Weights of a small GPT-style language model, trained from scratch on English Wikipedia.
Size: MLP 1216 SwiGLU, 36.7M parameters.
MLP neurons of a small language model. Each row is named by its layer, matrix (gate and up: input weights) and neuron, and shows model dimensions 288-351. Each number is 50 + 10 x the weight over its row's rms, rounded and kept within 0 to 99. A neuron's up and down rows have the sign that makes its largest values positive.
Before each neuron's rows, "fires after" lists the tokens most often just before its 100 highest values on Wikipedia text that the model never trained on; "fires on" lists the tokens most often at its 100 highest values on Wikipedia text that the model never trained on.

fires after: "\n\n", "="
fires on: "="
L2.gate1159:57 38 52 51 58 51 54 56 60 50 45 48 61 56 60 56 51 43 61 43 46 56 55 45 51 49 38 33 55 53 52 37 42 59 55 43 61 49 41 49 48 57 43 48 45 60 53 63 55 50 63 46 51 51 42 57 67 60 42 39 46 41 51 63
L2.up1159:73 43 45 55 52 62 57 53 51 36 45 40 44 62 45 56 49 54 39 40 55 51 41 72 56 16 32 40 43 53 48 58 37 57 45 42 64 66 58 47 34 45 47 40 54 51 48 47 46 60 50 58 43 62 62 46 68 53 61 46 43 55 56 45

fires after: "|", "-"
fires on: "-"
L5.gate707:58 51 40 50 37 62 46 46 64 69 35 50 61 55 57 45 48 43 60 57 50 54 71 50 70 47 55 45 43 48 77 42 40 62 37 60 60 45 42 51 53 51 61 44 33 35 54 48 41 48 55 34 50 74 59 42 53 52 39 46 38 61 54 29
L5.up707:60 50 39 41 43 48 42 44 43 54 51 49 57 71 50 51 44 48 53 48 57 49 66 58 54 60 44 50 38 64 70 38 59 53 58 53 62 62 52 50 63 65 50 47 65 37 44 47 36 40 63 38 47 48 52 46 48 48 56 44 68 61 54 50

fires after: "-"
fires on: "-"
L10.gate572:52 46 48 43 56 68 45 50 51 57 35 46 51 50 35 52 47 65 49 61 51 65 55 58 55 60 57 44 53 42 69 58 37 48 25 44 39 55 30 41 40 37 30 54 57 53 44 40 47 57 41 58 61 57 63 52 62 52 47 46 30 59 44 45
L10.up572:62 45 47 43 43 31 50 52 42 59 55 32 62 55 58 54 51 60 71 60 54 73 52 55 46 39 47 39 43 54 47 64 53 58 42 69 50 52 56 44 54 53 36 31 48 50 50 53 39 34 43 50 55 54 48 68 30 60 47 41 46 63 62 45

fires after: " the", "stream", "\n", "s", " was", " her"
fires on: " first", "-", " G", " squadron", " husband"
L2.gate361:67 62 53 62 48 64 45 54 48 46 44 40 37 50 47 44 59 39 61 57 41 58 48 41 62 44 54 39 46 47 61 40 67 31 45 47 53 53 62 24 49 40 76 42 45 45 57 52 43 42 63 66 43 58 65 41 51 51 62 47 44 52 68 56
L2.up361:62 57 45 58 47 48 59 60 38 45 49 50 60 31 41 53 47 59 76 45 49 55 53 51 55 54 33 48 53 49 45 61 53 56 49 50 56 40 57 39 38 57 49 40 44 59 42 49 49 55 66 52 44 56 30 59 56 59 52 55 49 46 57 40

fires after: "\n", "\n\n", "=", " Area"
fires on: "-", " code", "B"
L10.gate1014:44 56 43 64 50 45 44 49 44 53 59 43 55 61 41 29 44 59 64 48 52 36 49 57 38 37 41 50 32 48 46 50 32 47 53 65 52 48 48 47 52 49 60 36 58 47 50 56 50 38 42 26 30 56 55 49 51 61 51 45 55 56 59 35
L10.up1014:53 58 49 44 69 48 68 56 61 60 45 61 41 48 54 46 47 32 55 44 56 34 59 40 39 53 41 36 51 57 54 29 64 46 71 53 62 69 33 45 52 68 40 36 37 30 58 51 48 54 59 33 53 53 40 58 48 54 37 48 53 53 53 46

fires after: "\n\n"
fires on: "=", " Islam"
L2.gate949:68 57 45 42 43 67 60 58 45 56 46 29 39 57 57 38 54 41 48 41 57 54 62 50 36 57 41 64 45 60 44 46 62 60 55 52 71 39 62 65 35 27 38 44 45 49 45 44 49 37 32 68 54 57 62 56 62 74 52 50 24 44 58 44
L2.up949:52 50 42 28 50 51 48 35 29 40 39 45 52 27 53 40 35 31 44 57 54 44 26 50 33 51 58 63 57 63 47 41 47 53 43 51 40 44 60 50 46 29 55 59 28 58 50 38 59 53 55 53 36 38 52 69 46 49 49 52 59 56 31 58

fires after: "\n", "\n\n"
fires on: "|"
L7.gate379:61 50 58 47 58 58 58 50 58 53 52 39 61 57 67 37 60 47 58 52 56 70 57 43 59 52 42 49 53 63 41 54 64 52 70 50 47 39 39 51 45 38 51 27 58 43 51 52 49 57 41 56 54 68 62 57 54 51 62 45 43 65 40 67
L7.up379:67 60 47 50 27 47 47 55 48 49 36 48 54 38 50 41 48 49 60 39 59 57 42 70 55 37 58 41 49 53 44 69 55 53 38 55 72 53 43 41 51 51 52 28 34 34 56 41 49 58 44 54 38 52 39 52 49 54 41 50 42 35 46 52

fires after: " 0", " 2", " 978", " 3", " P", " W"
fires on: "-", "ö"
L7.gate412:65 60 39 48 43 52 56 54 75 63 39 42 58 43 38 54 45 51 53 54 34 57 50 41 42 57 48 52 33 43 68 45 51 47 40 45 58 36 46 54 57 42 55 56 56 56 37 41 49 51 44 50 69 68 55 40 29 49 55 26 50 63 49 47
L7.up412:43 70 58 53 67 37 38 38 62 53 39 54 60 54 35 48 39 71 42 57 54 58 57 65 42 50 37 60 53 39 67 53 54 45 53 31 57 40 54 50 59 69 42 52 46 31 48 55 50 46 35 41 42 49 57 46 38 40 45 53 60 45 64 53